config.yaml
num_hidden_layers: 13
head_dim: 64
vocab_size: 16384
hidden_act: "swiglu"
positions: "rope"
rope_fraction: 1.0
qk_norm: false
attn_scale: 0.125
parallel_block: false
init_std_o: 0.0
learning_rate: 0.00951
lr_head: 0.0118
decay_shape: "sqrt"
MLP neurons of a small language model. Each row is named by its layer, matrix (gate and up: input weights) and neuron, and shows model dimensions 32-127. Each number is 500 + 40 x the weight over its row's rms, rounded and kept within 0 to 999. Numbers have three digits each. A neuron's up and down rows have the sign that makes its largest values positive.
After each neuron's rows, "fires in" lists the words (lower case) most often at its 100 highest values on Wikipedia text that the model never trained on; "fires on" lists the tokens most often at its 100 highest values on Wikipedia text that the model never trained on.

L6.gate212:529485532472526462426418515518517457484509469533512476516477522528472577531496434541539483508498515539422550509481531491477474485526483492476571545439505479556517469530460486580476516556441533468517498477584525470520541490481542514491544517466530405425592462526513487452489517496398531481
L6.up212:512564507552513543505480502530526424590585432519579500523521480472473480490560492538464563398570477513468474545540531501460474494543511442528532444532529503517483452518499481553551440497503490494570496478454508502474471511470517491491485524537467434545490498503497480483521516508466515483
fires in: "of", "long", "in", "small"
fires on: " of", " long", " in", " small"

L3.gate476:508552525471498536450465491528477422508572500589495517465480457524563499499493518504470546483548540493468527530516419450495473493590478531510492500498475520488470516489458480484494493471475494498489512493466455502430514484493598580551492439473504489482458494410500511535544583529527465455
L3.up476:478539483559449515439597480427492446524551470484463454445471518447481472541530514429488492486438485497415504447506456538527526530543508529477496552502510560522451473487524435484443525535495489540563463433482504536436525412532453475469548506542529558509512520434514477518560482495508457560
fires in: "to", "may", "could", "mammalia", "might"
fires on: " to", " may", " could", "amm", " might"

L6.gate418:492524484507544474457542503540485446523520511474561633450552481425496493492422540543480516483453477460432539598509490568526548503563506532439457499483543562538533502459468480530558527481484521575478461499536454479448483489563489490477554441477486544544509480459465452511456477518507418501
L6.up418:492476540507523480425485481545467500483492481528568528516477430480473479620518529457475495486496507540505501469495479511418490510531591463570510516475441482496506494551531491550514483505424500529508454560473525413529513513409517531482541450496560487484570578474504535490499441397469466562
fires in: "an"
fires on: " an"

L4.gate236:552530509508502459523492471483503502511465538502562468525429491565465495473547488521491491482492567444471541460514494518515516471495550446487459502544497520543516514515458474499436452494470586579494495542469507510551488525463520533549580492510509541420542491487529511478498468518486438510
L4.up236:489543581477530441590541513529521482507559518443538602467505469494517543486495483541508497433455569461547542435419486530478548491498480450536500475475495504460538498468461477527483527534449501556524488533488532487526506524505503502484564521500460555556457469477492466506499538497550524503
fires in: "is", "was", "head"
fires on: " is", " was", " head", "-m", "m"

L4.gate616:484547513468479463470460435463481464503460463553528499530497515459477476501468414481450511536452545605480453536488457448453532423483513473422516469602451457440489511439540464493504546527472506522490479479520484593465442509547453504499547534528453487622454405497521511504518518477495496467
L4.up616:451539513486479456562501493531524512498479436473478504504398452458516524472491520523538488467509522495581506470497507377483528476525485497529417543536459448520521493443586493497463514564463546515484553490549495508465482440481506523486510516495492481443486456537524523507398455537532511528
fires in: "to", "in", "on", "along", "not"
fires on: " to", " in", " on"

L10.gate575:519539512560562501474512511483549496546563470502453497534416482472587490531512520593464512502431528456465464591479564487462498527525510472459508444473500501472519564517577525516518484453534471447523491461543523522473536428499503468506442543491579548437529520532529477521475475486518447545
L10.up575:491511597452553531489493541436488456549563506518517474510546479584508525454499554472517564425514508509596462570493471528527486450457480460448487492476526556546530502443553466478492467461535533446502431486465503458472565541455430516519531547511494488485522490483514527505500501615497561543
fires in: "in", "the", "a", "small", "of", "south"
fires on: " in", " the", " small", " of", " south", " A"

L4.gate198:441494470486474400522556485548557439512479438536554534495491494524578450428494541458498537546546478469522520431450471423480477475495464541480456492519474464531484433442466508556442504583489513443529471515540500528444537501531443495492498562496539467517560477494456433532507446516505527465
L4.up198:512495451503507498401549604496538406544472479459500520477508527524445568489489535462503462476489441481484521494479472464462565480521536495492496467478492491498455420557530469510517516451438566527478495557475402461485506466530491487413524514418516556530475484490476515446527467441508500550
fires in: "it", "he", "they", "she", "there", "couple"
fires on: " it", " he", " they", " she"

L10.gate319:498539537542482491473487436511578477558518473517542560464497504439516566524439499549536523492506515523531436478533483532409497520478502523492437504543438487475504596507477521467483533538506441496488486542527459500517480494476494507542518525458444473521440525484538449523492434521514459488
L10.up319:532527517506481528457500521561471513498564515524557569468378496466520556516547453497561453498518503516539501449469472525403500488525516497551486481446462523507517588497481472484525500540607504547396527587439507486505478524498444478496478536501501485527467387491463531545506451517506459556
fires in: "to", "not"
fires on: " to", "ie", " not"

L6.gate143:488572482555531510564539500489567500549467535552466458516504492495496549502502497515485500481444456423544497442458580478485518540503540528467566462479523514482482468595475462600560490539448502477545556436527513460513466492468514467458441539438466397424464496503514496514516541530556529445
L6.up143:457536493520420446561536481477491447490478512573526491464508452568487465497500504556497509479520451584564547433491475484479489456554505436551459507458444474564515447522453480515468452532396561480503480544526464508439529472505470479499489513450565489518498558432457518448529501522483551446
fires in: "of", "among", "for", "after", "in"
fires on: " of", " among", " after", " for", " in"

L6.gate11:504516519555543441514508447440489486477531479461557504406536483509480490496493472479419570531503523501469548458507505459429487479450592579436516473461482406444560530570496506456526496501516489497533496470442470433463529489460438538462502567548514535494544424477490466464524492498471504500
L6.up11:509557516474527464434571421442485516476521462498547483471483564463473512502469544439460447509506404568519525437554467533462486474477461506466465534548530502545465474496534450543475506490433506434428539547503484436546436510396485573518543490534431512474559455582526593477515435518427586494
fires in: "as", "into", "by", "be"
fires on: " as", " into", " by", " be"

L6.gate194:492569542541460492486487524521549466446573496558467512481486508483502508506477491536487562503457461486442535476510478540452524480460492503505519456458470416517412544401425550511455542453501483445411426468479537509462513556476538465530495578481530445527531488487562492455538487581543528475
L6.up194:533541496535548521449507452443480490371514447554452455498463474509497537452457533512416486544501505536513550469550433547540496458485465467504464408506474499527433529452444482475485537466522535471530477531483552440476539492482516476545534529517427479494517520489480500446568454470498540468
fires in: "of", "from", "in", "for"
fires on: " of", " from", " in", " for"

L10.gate647:453459451558463471472447526509512520536473510543487552479432524481480472576476517521481513461487383530480495430512448537515479453496482420472473428529434532491547488453372535476474481552436496476456503493515543496521492486477512490472458501476518473466467462492531432553461473438478533479
L10.up647:487485504558498477529514509480455547538504520595474490472489518490477497571481499515434576432488474456475520512516420461562469470492528553461558453496430476505508561477405473474537457486474420510521430526501515470487439517516499508507465517478514452411427493466530516596422534429504499473
fires in: "s", "vol", "c", "m", "jr", "a"
fires on: ".S", ".C", ".m", " Vol", " Jr", ".A"

L3.gate184:557559482545494558504492517543585492512473499523453486519478436532604452458503453518533523563477529511503405492557488462445437514483523508479517529526494524503535521496407449388479508468515518529503536433541447492515483478543501439476467485525499438450507484513440484486507452520481574503
L3.up184:509576421458482481557482494461526464465424488527553514542451508454523457529447521479518498526495465495514575497567445550475522480454507501568572458520522478457561567453476482530505434548569565571500454516549478549519485604543493438478521538537467480477580508548484499496567496451454538408
fires in: "to", "carbondale", "after", "in"
fires on: " to", "ond", " After", " in"

L3.gate345:512518433532493476510456474499502532580533538504466462503539533544481568529464528471551477565475434526484501480477522482520414551485505455481398497525584473506506495501509473466469484497537588487496573472513511508484496507528532499479503544444525501525531529472515513569448475552475487502
L3.up345:411526553517499508582430499506501524492502508378496477551486510555488533496508547496530473500551550444446441499572539568522482520464489467429495462483485512536535424502490531525456513439436459481508468498527449520488523501516483547471411483476562494463469506525509506527557498533502472523
fires in: "november", "january", "may", "march", "june", "december"
fires on: " November", " January", " May", " March", " June", " December"

L3.gate40:528519465581494470493541504462552493566532492531467538529452479469588478480459555479494543512447442533539502470505570460516502524490535541503443510506469492435500540541456485515525501490549505480500520513524453571435451506405411503533506512539484462545458526413525457467482499552486506444
L3.up40:450474473501518484445521414390473453545532499495499474500471441531492472525506514392577496498383492472506503517491435537441432535628486560504515470576515541460518467602531483440491447480501548458460499530518464495443416513473456501532523485480479503489502524468444482457548485526485576505
fires in: "to", "at", "of", "from", "behind"
fires on: " to", " at", " At", " of", " To", " from"

L6.gate695:487545526533492475477517446497537464442487565604522492506521518442552436545524471537521516439568476481537440589476468511516522449527441504510465470529524512517521543458461509559461497486509540493478496508535480615465486463525464551523476440444496420570390486449493451534534496514575534483
L6.up695:511539566503508491496438483493513488490544520488512495444508479497494402545501527555487550474407437579587438467492502491507522526523542544452555498528549493445507494505533490461475557444483511466500553475500496521515432497409548509482515507500474443423484491555507438556473509496497454424
fires in: "at", "on", "from", "to", "by", "after"
fires on: " at", " At", "On", " From", " On", " to"

L10.gate310:504474493555600494472516553515496498516488449502483544503470570515531552506489458490541484457459520539548505501571464582562481456614496480447447505513435522526524416489565526514444503473482518516515495480460471469480482553484446538591560530454505494509546516546519508464491473497488467523
L10.up310:488563530515571474485516527542540470495489517453509570507577428429448393531570461495524498562457542557486443544518497446503517538466504537500494446453541485521534475534551541480551503500473515502488510557430533540512557473516435513501514547533538561507452523476518483505464509496462496551
fires in: "be", "were", "are", "was", "is"
fires on: " be", " were", " are", " was", " is"

L2.gate494:469470536607496521469525504506461440492485572583547506514519409576558498494527466389513520524443504445551477507532381528488529488485481510557481487450380503493489525547589507455489538496477504455486519501468560424404517469545480531533490518450572488446521448507538432499538487517559497535
L2.up494:512501445502536482446496503548513396469489440396556399520441446471604575456541495559517530432506466486484524462457542462494568526490504531477495532575471533426539475479573519472491543561469479517484532463447452544549464553503529442498532533452489477471556427521525464497506472433490535469
fires in: "he", "she"
fires on: " He", " She", " she", " he"

L4.gate102:519454574537456485462489496543473502523487538497518572490514479388476542500524544524483528536513615550465505464423493454457502615469499517485437465589462496548539443502474569497473496462586540488542492496458467523470545504417500501495533549497516469507503535521507494518518469425569470480
L4.up102:474470496513446492486453488525519527483495453488495533484466482488479532487507489506473496553518538524535475532409489548473463462551523533465455460488511560550514483420496544567533527523435532434493600518461470496507518531495517523452545530498545524494543473500469564566431508534553503499
fires in: "well", "only", "over", "up", "never"
fires on: " well", " up", " only", " over", " never"

L6.gate584:519546526488500552557423464503558453487532580480515470502465538469502441497583461540542529525566510509438437521563499652473509496456492456545494469502425517556555508492478503449480572467562452516530511534537463418464488491472468486418477526574460485460486406489545483569517467504536462508
L6.up584:503513499473529446495427479487533431550434534461521599525505562509516487524430512525588592486550490531541470498446509491458524503552472528449464510562457519513508500433500497418432521580544530526505534543511468561501461481539501517486503536491513466475488517457556496532514493514510483618
fires in: "to"
fires on: " to"

L4.gate249:469459430472443522530519471432519470461519489570527478532559471471475534522498468474520505524561520405445545560482506504526468506503474546470458489515447564518589475527485537488475560462472413485477453417558467450531476471510510461511462488514454473456523492460523455567489527516486472447
L4.up249:478388441480432463567484556506571542555531398506472529452488512522485508471506454505548513442485484496488478490484467585492511515544484522495415434446481517539562534580452531431538439522446535539493457548550492440456502464515456449461542491568485486538509457493479551564498566503474509465
fires in: "s", "m", "c", "a", "etc"
fires on: ".S", ".m", ".C", ".A", " etc"

L10.gate296:485497526535484477483509549467438560513500492512535536543501484476543523481487575475534483427458493444516483483499582521493433478498575519457427480491563589554539540448582516516477523514449448519556448516538483463470451490470444496492571445519389518518542459452474494528498509431560391594
L10.up296:478564477559492484500513505500484524561511562487452497471461478508500450558437533479455542457519541545438566512527613508464523479541524476514496518410602503473519544507523478508563506499464481494585502477386540516506560510448567496480474499468491450506476492477481533481527511446522491466
fires in: "an"
fires on: " an", " An"

L6.gate78:548563539433498443507565515523489501558470440495556479431557489500460485444556520480524495510530591501535502583488485476435517501545515517503509460481517495522481439493557476524483533481511505510533576466562425505460508464455542525503507469498547535492501524444548551534479609484475463496
L6.up78:500500547511511528527498550483500479451560458481572510467489521488557467486562518590497571540453532491484530520502486490480513461486490506526461498433493554525537503587468510527478527521479504518541510528441457505530383496567477489542516438544493519469493513539448550530494512487497510538
fires in: "for", "to"
fires on: " for", " to", "for"